Weights of a small GPT-style language model, trained from scratch on English Wikipedia: MLP 704 SwiGLU, a variant of Muon for these matrices.
MLP neurons of a small language model. Each row is named by its layer, matrix (gate and up: input weights) and neuron, and shows model dimensions 32-159. Each number is 200 + 40 x the weight over its row's rms, rounded and kept within 0 to 999. A neuron's up and down rows have the sign that makes its largest values positive.
Before each neuron's rows, "fires on" lists the tokens most often at its 100 highest values on Wikipedia text that the model never trained on. A number after a token or word is its count.

fires on: " pl" 27, " sl" 11, "ul" 9, "l" 5
L7.gate3,201,284,170,174,159,70,146,272,161,245,203,196,173,244,197,189,209,135,217,258,239,255,172,170,194,208,165,166,192,304,185,128,251,228,247,216,167,215,241,162,222,208,172,242,234,190,156,252,176,200,145,240,151,228,255,166,217,244,154,200,236,151,165,269,170,189,218,222,125,229,253,222,160,232,141,226,227,216,156,167,256,246,215,178,259,260,145,190,159,189,218,269,242,194,146,218,171,290,145,208,277,191,230,175,205,242,222,230,164,178,172,266,154,246,209,217,212,263,241,220,174,217,254,235,163,155,249,163
L7.up3,210,252,156,205,136,139,110,276,225,181,238,149,168,173,178,203,221,194,221,166,226,148,210,189,161,192,177,227,247,212,211,161,199,231,198,275,189,206,287,218,223,210,252,285,272,149,154,140,231,182,173,222,171,186,203,217,210,212,223,231,249,196,246,245,210,122,262,138,217,280,178,203,222,158,179,147,192,275,203,159,256,216,259,180,174,197,206,210,194,224,195,189,140,270,177,194,151,243,177,131,201,210,194,220,183,185,138,238,215,210,171,188,137,258,157,194,213,298,278,204,167,161,196,252,188,155,193,180

fires on: "ist" 32, "or" 9, "er" 6, " Suc" 5
L3.gate269,214,311,223,197,191,251,172,178,193,198,240,268,182,219,210,234,173,257,207,252,149,256,197,229,158,234,162,211,252,177,237,113,250,193,139,169,146,123,222,239,202,193,211,208,172,131,285,221,216,223,211,207,220,192,219,136,226,175,143,195,205,271,255,194,258,258,139,221,212,199,198,227,148,231,196,223,121,221,107,222,184,276,168,149,190,151,234,214,183,215,215,277,153,191,205,251,167,205,217,211,208,157,210,211,208,132,173,160,237,175,126,170,199,147,236,147,157,218,208,268,160,231,210,169,167,227,256,197
L3.up269,202,261,242,209,153,226,228,240,240,183,226,192,190,236,280,180,206,238,292,215,226,102,187,213,212,215,178,198,186,187,246,256,198,208,138,161,209,242,231,306,208,218,199,195,193,190,178,187,175,282,133,193,172,192,161,185,279,132,224,191,170,224,196,190,262,228,154,145,315,198,195,150,209,253,168,215,179,113,165,203,242,221,241,157,211,141,200,189,196,216,224,161,186,221,218,274,260,180,151,283,213,234,215,125,263,190,193,196,243,147,275,175,179,225,239,194,218,164,187,259,196,179,234,252,199,199,263,214

fires on: "ic" 19, " is a" 16, " is an" 15, ") is a" 9, "port" 4, " =" 4
L3.gate504,241,211,123,191,261,246,244,207,236,237,190,262,232,221,272,243,219,255,158,160,192,230,241,189,186,240,223,185,190,227,204,176,184,165,188,192,136,229,142,233,214,263,126,176,135,190,191,149,228,258,163,154,213,153,220,214,157,254,159,171,144,175,201,276,179,103,214,227,116,260,200,150,351,194,132,243,278,189,165,147,199,190,149,176,208,186,171,228,239,216,219,153,150,158,190,187,284,122,204,202,193,206,220,155,178,198,202,187,209,163,195,240,201,202,159,139,160,214,216,253,177,201,266,245,199,165,154,188
L3.up504,249,140,182,159,269,223,199,260,196,206,209,163,196,209,168,216,244,213,164,161,254,196,175,204,160,250,151,204,153,185,203,202,230,221,191,188,169,237,226,206,221,191,183,183,134,170,237,152,237,186,237,271,195,180,185,203,198,211,171,152,187,181,195,212,187,225,221,234,221,212,233,215,244,208,79,173,211,117,189,155,177,196,187,175,172,211,203,203,256,251,274,163,210,154,146,133,245,137,170,184,133,229,211,80,117,241,200,197,230,114,243,248,182,271,149,185,213,206,302,151,207,195,225,173,214,158,173,173

fires on: "." 30, " | FW" 7, "ad" 6, "ic" 6, "in" 5, " | DF" 4
L4.gate600,183,275,216,271,213,166,285,163,162,233,187,263,159,240,211,190,214,205,285,250,187,191,116,223,151,201,205,133,199,246,164,150,258,178,177,208,129,237,236,126,167,139,215,201,204,181,250,188,193,188,194,146,153,117,203,236,195,228,233,178,134,217,220,214,179,163,205,188,186,183,202,188,220,190,222,177,247,190,145,199,182,207,173,164,156,137,162,143,238,187,149,150,178,196,264,284,216,200,156,134,186,145,155,140,229,217,228,243,216,167,190,199,217,228,116,201,310,173,265,167,194,245,206,221,225,215,238,148
L4.up600,196,242,250,195,233,145,214,179,275,194,228,228,150,168,242,214,219,218,195,210,236,164,196,182,176,212,205,231,197,127,200,242,185,192,206,248,204,192,150,229,182,157,233,259,188,184,213,171,198,180,202,162,156,188,235,276,128,273,197,178,233,197,312,203,187,222,268,284,229,210,216,200,224,256,202,127,194,164,135,193,237,210,198,230,182,189,213,310,203,222,238,141,172,173,274,216,121,177,186,241,179,231,265,188,266,244,225,189,258,153,229,207,295,180,237,214,215,143,316,196,145,198,173,246,168,174,251,168

fires on: "ar" 16, "il" 12, "l" 11, "or" 7, "ill" 5, "." 4
L7.gate63,214,296,225,164,287,173,221,266,241,225,287,290,236,266,199,252,205,206,189,249,196,257,118,151,160,168,193,140,191,253,278,145,208,214,230,178,183,149,263,202,171,214,212,189,268,182,239,209,212,236,243,231,252,161,240,228,233,208,141,214,199,138,153,203,258,204,188,259,183,204,208,177,151,217,138,244,217,207,271,174,244,219,196,141,179,127,206,125,292,225,202,247,173,213,180,203,242,217,158,190,227,136,281,206,187,215,199,198,170,166,202,166,214,176,218,122,140,163,232,260,196,219,160,150,149,202,212,154
L7.up63,191,174,196,202,148,176,217,237,154,176,250,303,224,198,206,176,241,164,123,284,135,245,210,164,203,210,241,242,248,244,165,265,220,235,239,241,217,207,249,231,184,186,209,214,169,119,210,238,167,189,194,170,192,222,135,216,206,158,215,244,176,209,217,204,118,249,148,213,206,146,168,136,251,257,197,204,179,184,116,190,224,154,75,144,225,208,160,235,179,236,300,227,122,178,182,203,230,217,133,212,181,239,159,286,215,168,212,202,153,175,88,273,158,169,167,183,232,178,145,209,207,196,258,274,228,199,229,231

fires on: "." 40, " A." 6, "ank" 6, " F." 5, " U." 5
L5.gate339,119,143,181,220,254,261,199,215,192,158,314,194,229,203,170,182,153,150,236,148,196,241,148,155,144,226,171,184,204,312,148,230,236,253,206,176,223,142,228,229,281,278,218,228,200,141,155,248,260,218,167,160,174,216,217,240,237,147,154,197,221,251,186,255,183,191,203,247,255,295,199,127,158,155,217,198,229,243,196,288,228,187,183,192,231,202,180,193,181,232,233,172,234,145,174,179,234,159,196,143,232,195,242,243,186,299,255,193,251,281,163,195,191,188,125,170,209,227,201,142,128,231,209,235,150,189,235,167
L5.up339,198,243,187,213,267,251,198,206,263,183,165,193,159,207,211,186,228,142,197,237,145,163,149,247,269,261,227,255,111,227,188,212,208,197,207,174,194,137,188,206,198,221,262,228,177,136,251,254,205,223,183,247,195,159,188,210,199,205,218,292,230,193,197,271,159,262,235,178,167,161,145,229,134,231,220,212,167,249,169,215,194,152,236,199,196,206,144,178,161,162,150,176,202,226,260,255,206,225,210,223,179,151,266,271,208,262,206,265,220,166,248,158,133,263,164,174,217,262,181,260,253,190,207,199,217,274,216,182

fires on: "ev" 31, "b" 12, "ress" 7, "v" 7, "ell" 5
L3.gate404,211,192,286,190,219,244,183,161,120,203,199,170,254,209,177,216,179,197,159,201,160,207,223,228,305,146,192,175,295,174,231,173,158,177,174,219,185,144,157,207,135,229,179,172,193,210,227,163,175,161,280,228,177,190,174,214,213,229,298,215,238,206,132,200,191,170,264,151,168,222,273,236,142,197,155,175,169,254,267,268,165,187,229,171,274,180,120,277,146,183,209,181,194,191,211,262,209,207,235,224,220,225,243,209,233,165,193,187,206,216,227,177,242,227,171,171,209,166,198,239,212,223,136,186,233,138,179,139
L3.up404,98,192,209,155,188,201,195,191,277,241,179,228,203,205,217,257,143,266,165,179,198,200,151,159,167,217,205,232,154,158,189,162,275,163,191,198,226,194,117,244,300,173,221,161,169,148,79,170,191,240,219,167,182,221,145,253,190,205,197,193,241,179,184,222,216,217,269,199,190,165,202,215,202,223,103,171,161,234,152,261,178,203,171,265,139,225,190,192,197,198,227,160,257,139,198,204,260,246,199,249,153,165,258,226,200,128,162,176,207,162,144,182,150,160,245,179,212,201,202,212,156,220,316,165,180,179,175,230

fires on: "or" 25, "ev" 8, "ar" 6, "to" 5, "rup" 5, "bor" 4
L4.gate362,164,215,275,140,195,203,160,159,199,210,224,151,219,185,234,164,210,227,203,152,220,179,288,231,179,201,207,194,284,245,93,170,272,257,124,127,223,195,244,289,140,149,200,147,224,164,206,245,169,261,280,202,156,270,240,176,123,144,183,136,221,182,265,273,227,182,245,195,199,204,252,154,200,254,181,200,215,191,243,249,207,199,241,201,149,250,267,261,216,160,263,200,228,166,280,228,147,181,168,161,223,171,229,222,224,144,184,163,189,180,234,148,246,139,237,165,274,180,217,203,185,195,196,224,194,189,201,150
L4.up362,176,155,192,154,152,201,93,182,143,249,165,188,161,221,190,207,129,199,203,245,180,181,151,98,232,131,231,219,228,185,184,228,214,223,201,211,118,217,170,102,176,177,131,201,178,210,212,190,118,205,213,154,168,248,156,187,152,214,138,226,226,198,232,206,188,165,165,207,118,223,282,211,221,266,189,202,208,255,205,184,232,223,226,232,239,178,221,238,228,234,118,242,192,175,194,194,174,271,248,183,259,191,210,200,255,246,181,210,224,193,199,191,151,114,164,237,146,136,221,182,233,250,247,259,218,178,255,165

fires on: "\n\n" 34, " place" 5, "ague" 5, ";" 5, "'s " 4
L5.gate548,246,251,223,241,177,199,219,184,303,160,180,186,161,181,205,224,188,203,183,204,193,184,213,267,234,273,237,141,161,234,242,173,229,127,164,188,217,234,221,194,204,207,157,129,193,255,181,153,215,130,147,228,276,186,145,161,197,164,262,266,164,202,226,200,202,210,167,254,214,201,235,246,188,264,131,181,156,280,147,188,156,174,185,144,205,116,129,210,108,167,144,154,231,148,210,188,148,227,190,173,195,147,235,167,164,184,215,138,147,179,145,227,139,320,245,172,187,248,152,207,279,189,153,233,193,228,137,208
L5.up548,163,162,272,249,167,173,202,163,159,193,175,198,185,173,270,219,111,220,212,157,145,205,199,235,158,121,174,178,196,217,196,181,154,129,219,275,232,245,241,254,236,230,185,195,157,180,139,194,153,210,222,178,214,186,210,157,253,167,117,265,193,283,202,215,234,192,162,254,276,251,220,133,179,237,139,239,127,170,218,234,163,181,259,231,188,200,229,166,195,148,101,245,170,155,195,172,243,162,232,126,113,216,198,242,227,226,129,181,227,218,139,244,251,229,192,169,271,188,166,223,201,160,159,194,174,268,296,220

fires on: "ail" 21, "w" 10, "ual" 8, "up" 7, " local" 5, "ap" 4
L3.gate382,136,130,169,171,183,265,177,222,124,239,270,172,214,176,224,152,218,156,172,150,275,166,230,229,237,214,186,145,174,238,244,219,243,199,205,160,210,234,115,201,177,180,175,227,210,188,193,207,173,171,169,228,213,110,234,188,189,124,156,223,240,281,248,256,223,194,170,160,158,235,244,282,168,166,222,200,266,231,220,121,130,187,171,211,236,194,187,183,236,232,235,183,170,256,176,186,188,130,211,200,248,156,250,144,219,231,198,242,156,242,204,165,199,304,177,133,181,221,155,251,247,135,218,205,200,178,141,173
L3.up382,168,171,132,238,296,208,201,199,95,191,204,250,238,241,188,161,223,196,173,237,225,171,213,247,268,198,174,157,144,165,242,178,223,226,290,209,197,274,261,245,136,182,217,161,235,237,178,187,166,146,163,261,215,187,138,145,196,132,134,289,262,180,184,202,167,207,258,144,160,203,194,270,228,205,206,245,257,288,230,157,152,155,196,173,180,200,243,252,237,281,205,147,145,255,127,155,185,162,198,126,255,173,190,202,244,211,185,200,190,204,182,216,196,267,176,191,225,243,197,231,231,165,159,219,188,213,167,160

fires on: ", a" 41, " is a" 11, ") is a" 10, "), a" 8, ", an" 8, ")," 7
L5.gate487,222,231,156,199,171,174,253,188,201,203,246,302,136,169,167,249,255,159,180,201,168,231,217,209,257,225,253,241,197,225,173,170,228,214,180,170,150,244,201,208,201,275,206,141,163,213,172,167,218,307,209,248,161,192,232,171,158,217,224,206,148,173,161,205,236,154,151,155,170,176,180,188,197,215,110,154,213,230,180,191,230,208,128,201,229,164,202,243,131,249,274,168,268,267,182,119,142,225,168,177,151,164,241,129,218,213,222,208,286,161,168,193,211,267,206,251,159,150,151,180,109,186,219,254,179,199,198,155
L5.up487,214,182,144,186,194,211,252,224,220,217,235,251,261,192,168,181,160,286,141,180,168,169,179,202,143,288,183,165,222,232,240,181,179,213,118,202,217,189,230,246,236,214,186,237,220,148,210,183,178,209,165,232,168,279,213,212,136,149,236,241,173,201,118,207,252,200,185,141,162,214,193,173,176,203,154,246,181,226,175,146,253,183,165,190,208,277,230,208,217,225,208,254,221,225,196,166,235,212,230,197,129,211,208,108,204,215,84,192,194,205,252,265,198,196,258,148,248,217,247,109,141,222,167,151,221,138,231,311

fires on: "." 48, "t." 7, "-" 6, " " 6, "W" 5, "ac" 4
L4.gate664,152,148,127,269,256,242,253,210,176,186,226,168,197,216,155,254,153,177,197,240,218,216,156,273,228,157,175,213,211,229,164,221,199,220,158,212,139,207,257,244,157,197,262,146,206,115,163,239,175,226,167,242,169,216,205,278,175,226,179,156,152,192,190,137,239,225,308,222,201,175,199,167,181,198,204,245,221,209,236,126,161,200,129,205,194,165,219,222,211,216,231,126,179,220,248,256,237,198,222,234,242,215,127,125,219,212,156,253,229,252,189,133,215,186,176,211,180,215,176,168,214,177,228,170,186,239,183,241
L4.up664,137,162,147,234,231,194,194,166,205,152,198,281,230,349,199,217,101,160,203,246,214,297,207,193,165,234,190,216,151,251,154,241,247,218,261,209,155,221,200,151,223,213,157,163,217,160,113,252,138,218,191,148,143,154,171,178,210,197,235,203,193,162,250,185,229,252,303,180,239,172,299,199,201,118,211,217,201,129,197,138,197,197,203,190,211,200,201,208,179,226,192,199,232,171,196,155,146,242,143,243,190,185,178,233,157,205,192,188,212,115,197,196,161,172,167,256,134,133,195,268,168,163,189,192,191,216,182,217

fires on: "." 81, "ive" 6
L3.gate229,184,201,208,323,274,212,155,306,186,220,252,226,209,215,210,194,238,141,139,209,236,258,173,180,233,202,200,207,156,269,128,208,235,244,215,239,134,236,221,210,148,175,239,185,234,196,170,202,174,215,247,184,208,144,198,288,211,145,217,217,222,207,238,195,216,193,191,146,197,217,194,237,181,204,103,232,198,216,232,212,255,149,213,134,174,252,211,216,204,183,176,284,207,181,193,212,174,234,151,255,190,237,166,174,189,252,195,281,258,233,217,261,202,157,114,234,203,173,151,210,131,208,154,217,192,227,179,162
L3.up229,144,148,178,215,221,233,168,250,200,281,196,261,155,240,189,174,249,190,227,246,195,221,167,234,202,218,216,206,124,212,208,203,153,287,231,111,169,196,170,228,207,201,241,196,215,216,157,172,214,228,251,231,256,91,169,208,230,175,195,268,258,135,257,214,205,236,154,258,192,190,151,110,240,159,122,187,239,289,186,230,202,171,174,179,258,184,130,154,213,165,177,185,198,216,219,223,229,168,166,246,144,197,249,190,157,198,170,169,284,159,157,239,195,172,117,170,163,141,240,183,145,152,214,171,152,264,219,256

fires on: "." 61, "ship" 6
L3.gate561,253,233,177,269,272,281,196,198,123,204,175,204,166,243,232,209,188,150,152,283,105,210,169,148,239,259,191,207,148,161,125,224,126,217,134,204,209,154,265,202,156,247,193,222,197,262,238,219,114,225,225,229,206,169,183,162,221,133,208,249,189,173,188,171,206,244,210,127,202,157,223,152,258,200,171,249,207,195,224,196,187,201,163,228,215,191,165,122,165,145,143,241,162,214,182,252,221,203,159,161,202,191,188,192,202,272,197,201,103,190,248,136,210,250,205,229,242,276,230,206,223,205,183,240,210,208,209,176
L3.up561,177,135,190,216,214,237,243,198,156,237,172,139,186,278,186,170,218,191,186,218,229,219,258,244,251,233,237,167,174,241,180,166,195,241,188,211,179,184,225,207,186,189,261,185,246,165,238,154,241,195,240,263,232,223,194,182,177,200,235,160,163,274,197,211,201,221,187,164,233,236,248,76,325,174,168,141,200,227,233,160,178,204,142,187,162,229,198,230,179,224,133,168,163,219,230,159,217,157,142,185,56,139,239,234,230,251,202,210,219,136,177,252,270,162,210,179,253,207,196,201,225,233,147,213,255,162,183,210

fires on: "le" 24, "ed" 11, "ce" 10, "eb" 8, "hab" 7
L4.gate159,186,191,145,195,239,148,248,221,196,246,198,139,172,256,160,178,210,198,234,171,249,177,177,187,122,235,206,177,122,187,277,176,235,186,298,234,173,147,127,186,234,234,240,193,161,186,208,129,238,153,252,239,138,202,212,223,188,166,229,214,182,192,201,142,265,155,151,166,150,158,221,190,173,107,178,224,247,195,225,169,134,151,205,241,123,192,164,175,214,215,192,203,232,233,194,275,272,225,141,244,102,186,220,209,198,162,250,216,253,222,251,232,198,151,149,242,200,204,191,249,147,137,214,152,218,238,222,130
L4.up159,205,219,210,234,206,217,209,264,148,234,210,154,130,151,201,252,239,202,205,233,168,246,276,178,253,201,170,155,193,192,169,188,185,180,157,181,181,194,172,161,212,192,243,156,219,219,237,168,209,180,167,162,154,174,182,320,166,256,228,199,151,107,217,216,142,205,155,273,195,96,117,128,231,190,232,248,250,147,145,197,280,102,200,175,145,178,188,242,189,264,182,218,213,260,279,245,226,229,208,209,164,202,214,199,166,190,206,174,262,182,133,173,221,203,200,150,187,186,224,287,134,170,207,223,200,111,210,226

fires on: "in" 20, "en" 9, "ab" 8, "ad" 8, "d" 6, "re" 6
L3.gate210,107,252,166,249,186,194,232,182,175,192,253,199,175,247,278,102,203,184,194,154,170,179,213,228,127,218,161,161,174,158,190,231,206,189,244,191,166,254,217,160,250,173,217,226,172,185,216,158,176,201,170,201,178,173,180,222,210,128,190,198,268,219,163,243,248,212,168,277,130,210,200,250,172,225,188,141,131,185,205,256,169,227,148,203,227,247,161,149,128,169,170,221,197,188,215,242,166,222,232,182,198,222,164,171,185,139,235,156,234,212,202,186,185,166,205,193,250,179,182,307,156,264,152,129,251,153,272,269
L3.up210,187,196,211,164,227,183,227,182,241,207,182,222,188,168,139,185,214,236,235,189,211,204,268,225,306,188,169,145,243,154,213,209,197,176,286,139,157,183,194,300,179,158,218,218,241,265,197,190,257,132,238,152,181,198,233,242,190,172,280,157,231,160,278,188,197,272,236,193,230,138,187,141,245,221,169,142,185,171,209,246,187,164,156,208,129,216,284,256,240,175,259,192,155,127,131,235,226,206,228,185,227,107,219,180,252,184,179,238,194,133,240,137,213,215,200,176,174,176,216,141,199,245,217,219,239,184,147,225

fires on: "or" 27, "ist" 14, "ol" 11, "itting" 4, "ar" 4, "at" 4
L4.gate124,247,202,274,103,212,165,181,198,236,240,248,235,209,213,195,216,214,278,147,209,223,179,218,223,229,182,241,199,236,203,197,158,172,243,114,220,224,183,212,214,161,205,167,139,209,165,189,142,175,238,174,186,174,216,221,184,224,167,136,216,247,241,213,207,206,170,272,164,264,227,223,219,205,232,129,192,225,214,200,275,166,206,192,193,93,218,223,183,126,150,205,220,296,224,188,196,304,215,260,231,263,161,216,188,240,280,171,231,207,173,162,232,160,113,199,197,204,217,223,187,242,232,195,240,202,239,204,167
L4.up124,221,206,207,193,163,214,196,203,175,218,240,187,241,236,210,230,206,144,204,248,114,208,235,197,256,194,213,232,234,225,141,193,207,222,197,222,197,204,234,204,210,232,248,260,258,154,209,218,127,284,237,203,167,114,173,238,219,182,147,244,189,162,189,220,231,312,204,125,230,203,180,188,129,228,209,174,264,165,210,219,216,232,231,192,186,155,168,333,235,161,188,196,146,295,268,222,197,211,200,227,240,203,256,173,170,218,238,139,202,169,136,202,216,158,177,196,175,192,164,251,145,186,230,209,118,243,271,149

fires on: "ak" 23, "am" 16, " final" 16, " debut" 7, " same" 6, " sound" 6
L3.gate335,187,298,241,179,242,276,208,229,236,262,245,267,212,188,192,156,150,237,212,152,218,181,165,224,222,190,234,213,179,173,180,167,273,174,159,196,251,229,296,217,160,210,160,238,162,207,208,212,176,207,238,191,207,118,161,252,254,161,253,223,244,194,140,187,201,207,178,119,171,207,179,259,190,250,194,188,184,178,167,170,251,250,168,215,258,234,197,201,220,248,174,181,153,157,184,235,131,219,183,255,174,161,206,147,189,270,260,123,216,204,186,187,243,263,198,95,182,202,149,242,258,185,249,273,145,285,241,240
L3.up335,213,227,264,240,204,200,226,218,226,127,228,282,143,244,204,189,199,184,268,185,265,213,167,209,193,213,216,214,169,191,156,201,125,287,223,150,292,202,190,187,173,240,196,134,182,263,153,190,172,198,230,181,238,157,203,201,210,191,149,174,269,181,184,194,219,149,179,133,180,193,153,230,163,175,191,123,207,180,203,213,196,195,190,182,161,211,174,206,210,204,145,220,311,315,178,157,199,206,164,205,210,211,177,281,213,241,145,193,214,199,261,263,181,199,137,224,209,129,219,118,217,169,161,194,239,152,178,258

fires on: "\n" 31, "as" 25, "s" 10, "\n\n" 7, " express" 5
L5.gate423,154,153,178,137,106,198,196,218,141,164,245,164,140,243,145,130,223,197,256,189,331,199,228,233,117,210,121,188,232,209,145,297,162,232,206,216,235,174,247,190,141,147,244,182,234,157,163,231,166,231,175,181,252,214,225,248,187,211,270,242,176,193,235,196,197,154,171,188,217,222,214,270,244,198,151,238,258,169,174,175,155,279,185,186,168,183,174,204,210,236,192,200,208,124,241,178,225,149,220,222,157,191,231,177,165,124,230,212,235,121,216,104,159,214,206,160,239,173,247,207,258,221,207,193,275,284,177,216
L5.up423,284,185,215,247,212,190,166,138,170,171,237,187,229,187,285,215,207,276,201,262,227,261,213,249,163,175,192,260,143,176,195,183,180,275,156,190,259,239,255,188,263,250,199,198,214,289,183,175,174,124,123,165,208,170,225,177,251,212,255,188,205,156,200,209,211,259,172,209,199,236,252,184,189,161,195,148,123,204,215,194,255,265,199,165,196,166,225,161,152,196,229,205,188,172,242,104,223,220,236,193,239,241,203,203,230,181,179,242,174,255,227,120,209,212,229,179,167,271,214,278,291,200,236,259,253,269,247,191

fires on: " J" 50, "j" 11, ", J" 10, "- J" 7, " As" 6, "As" 5
L7.gate486,202,193,221,205,233,114,225,152,252,135,256,190,207,218,189,165,210,204,197,185,145,95,261,170,271,126,207,177,223,188,156,131,186,212,237,246,226,180,186,290,140,226,232,242,261,120,242,293,144,257,131,224,164,217,252,265,170,181,236,247,203,238,176,190,237,152,205,233,185,178,235,200,185,222,222,220,218,178,142,225,230,293,215,200,132,204,298,153,155,155,133,242,223,212,207,161,190,233,207,206,260,147,200,190,168,243,202,255,150,245,174,236,172,134,225,206,211,225,209,219,181,206,190,294,113,183,198,222
L7.up486,227,215,138,101,177,147,202,193,123,207,222,288,202,206,126,175,228,231,219,231,188,146,235,140,213,204,210,199,181,137,226,156,242,230,240,220,186,239,279,138,147,176,242,216,172,195,219,247,206,217,133,248,242,104,192,252,208,217,238,245,253,192,176,192,199,272,202,204,186,164,211,291,197,169,237,223,227,242,158,206,239,211,250,190,198,224,199,200,185,233,137,203,163,179,223,232,204,247,143,189,217,225,245,228,279,229,196,213,174,272,207,177,178,189,157,207,183,194,118,195,179,272,192,217,210,218,228,127

fires on: " " 49, " ad" 10, "u" 5
L7.gate272,170,203,205,236,144,161,236,248,251,159,234,181,172,253,180,181,208,224,209,173,203,160,193,172,215,141,162,179,196,176,204,266,206,218,208,232,208,216,189,242,163,159,266,150,204,213,166,213,141,208,155,169,187,245,274,141,127,207,173,181,186,160,156,230,216,195,183,183,232,120,237,124,150,215,245,131,178,204,237,161,223,172,204,152,204,240,223,162,234,220,176,138,161,155,159,240,250,184,154,226,190,202,139,220,184,247,171,142,195,201,187,186,174,181,134,184,235,227,171,225,176,250,209,193,158,216,240,215
L7.up272,245,116,225,190,220,204,237,200,242,216,277,184,156,178,194,224,207,253,135,233,203,192,132,251,212,180,174,149,167,168,211,218,288,200,301,187,206,166,219,156,181,165,244,220,223,245,236,230,252,195,197,207,244,267,205,116,265,198,245,264,197,211,240,175,125,282,270,192,253,165,304,202,167,179,160,217,296,225,236,172,195,222,214,197,193,221,217,266,197,248,261,163,166,203,198,138,163,169,172,194,168,260,212,184,220,239,166,175,188,193,220,140,80,154,230,242,107,188,152,281,139,263,234,240,182,227,187,181

fires on: " per" 35, " Per" 20, "per" 11, "in" 6, "al" 5, "ad" 4
L3.gate320,216,244,263,237,213,169,217,262,260,255,279,201,159,181,230,169,165,126,225,196,174,172,225,185,181,146,220,206,180,252,72,191,246,124,191,213,271,184,243,271,192,186,169,159,132,256,166,215,216,221,268,214,142,190,207,170,197,192,183,210,262,287,231,125,296,156,199,232,211,217,193,225,172,239,205,160,202,152,219,228,213,153,247,239,145,121,148,225,169,153,116,224,114,160,185,211,192,206,218,196,134,194,150,207,155,176,251,211,226,178,231,208,230,209,222,241,218,197,169,218,180,238,191,229,223,165,222,237
L3.up320,260,223,168,143,174,257,190,289,149,176,253,221,166,201,163,192,142,175,228,169,179,134,198,259,278,198,178,225,153,211,201,140,210,201,168,206,158,204,227,195,277,153,192,230,244,211,224,163,184,219,222,129,199,119,188,178,265,195,147,269,186,206,201,257,173,251,200,146,192,217,198,253,182,148,215,152,157,198,165,261,154,177,194,211,250,168,284,121,215,188,232,215,197,137,104,218,293,198,197,203,279,187,175,247,250,207,244,215,222,99,224,304,120,227,173,185,163,211,251,168,195,174,200,158,239,167,194,123

fires on: "er" 24, "ist" 17, "ers" 17, "or" 10, "ors" 5, "er and" 5
L4.gate671,223,254,234,233,180,273,182,148,138,233,144,207,190,206,204,255,174,207,137,216,144,148,209,230,232,277,229,232,201,183,281,168,241,211,127,187,194,121,218,268,217,223,146,234,257,177,181,246,223,196,196,262,211,174,173,138,224,202,208,194,196,149,154,135,249,207,190,262,185,195,204,219,220,253,257,190,178,128,196,214,211,209,183,176,209,177,243,224,149,216,166,273,197,198,218,258,292,148,191,248,169,138,249,150,211,207,207,236,180,160,246,99,251,169,172,181,182,152,217,219,169,174,228,206,181,261,195,142
L4.up671,236,236,168,152,175,187,236,207,161,268,258,232,199,183,168,185,218,199,247,186,223,135,171,213,179,167,242,221,201,166,271,284,149,179,190,177,184,229,231,213,177,136,206,242,159,173,172,144,157,202,147,249,299,199,226,174,177,274,180,180,158,250,241,220,275,245,183,157,284,143,231,199,202,161,176,218,253,165,49,199,216,237,216,211,271,219,253,171,163,220,253,249,260,149,189,286,163,168,156,235,139,220,242,197,248,191,216,250,161,200,246,207,219,174,183,211,227,177,217,178,196,236,185,179,145,147,160,162

fires on: "ist" 17, " poll" 12, " elect" 12, " App" 9, "or" 5, " Staff" 5
L3.gate619,280,170,201,278,160,144,193,224,191,177,201,211,263,136,226,216,172,179,151,199,176,127,131,208,257,216,143,277,263,261,206,134,156,220,161,210,153,215,214,240,187,214,224,179,132,281,161,207,152,202,182,257,160,150,154,184,230,162,218,171,243,227,234,138,181,215,267,226,235,174,213,246,154,225,128,248,233,169,229,170,250,179,216,161,178,217,180,227,172,120,252,233,139,172,158,221,253,250,155,151,246,222,250,152,237,240,239,181,263,217,213,148,191,161,190,185,144,206,175,253,230,176,250,255,202,194,218,185
L3.up619,198,133,235,274,183,230,163,267,237,195,196,162,303,187,168,252,175,238,201,143,118,178,198,177,174,208,248,200,225,316,206,162,205,151,164,229,187,200,194,236,104,204,217,164,177,178,159,195,159,191,191,189,113,165,290,273,148,202,233,241,178,239,226,205,254,156,140,180,184,176,119,198,211,180,204,184,215,194,241,178,320,266,239,181,188,199,236,213,169,171,225,235,240,245,255,148,175,290,170,236,228,173,237,248,255,202,176,193,206,214,190,147,157,171,213,147,258,228,128,175,247,152,310,209,183,247,221,234

fires on: "am" 26, "im" 22, "ak" 7, "at" 5, " Prim" 4, " Tim" 4
L5.gate571,221,187,196,267,145,164,257,310,123,241,294,240,189,238,245,142,198,138,246,234,245,210,221,209,224,242,200,243,251,173,269,177,192,218,163,123,279,117,310,164,221,262,179,216,175,177,189,205,222,182,217,199,209,181,202,193,216,212,258,200,182,119,189,214,230,261,254,150,176,268,191,184,179,254,174,193,214,177,174,172,260,247,258,248,195,173,202,221,196,229,218,183,247,232,244,219,149,117,182,228,182,176,251,236,211,179,251,179,175,184,255,192,175,166,205,192,132,117,169,191,221,179,217,218,222,190,194,157
L5.up571,172,252,244,166,212,102,225,195,295,194,242,234,228,229,204,185,260,242,169,174,212,164,264,240,229,207,225,196,211,227,174,258,234,209,239,140,240,132,169,168,258,184,214,282,213,240,167,111,216,215,89,206,210,158,214,159,131,149,232,142,178,214,183,208,106,193,235,147,248,165,150,187,210,210,193,197,192,248,264,202,219,235,214,204,242,243,143,240,231,189,159,230,246,250,246,244,177,207,225,233,204,198,207,256,218,182,214,163,198,244,204,180,239,239,168,157,219,182,121,136,280,186,216,216,228,169,187,200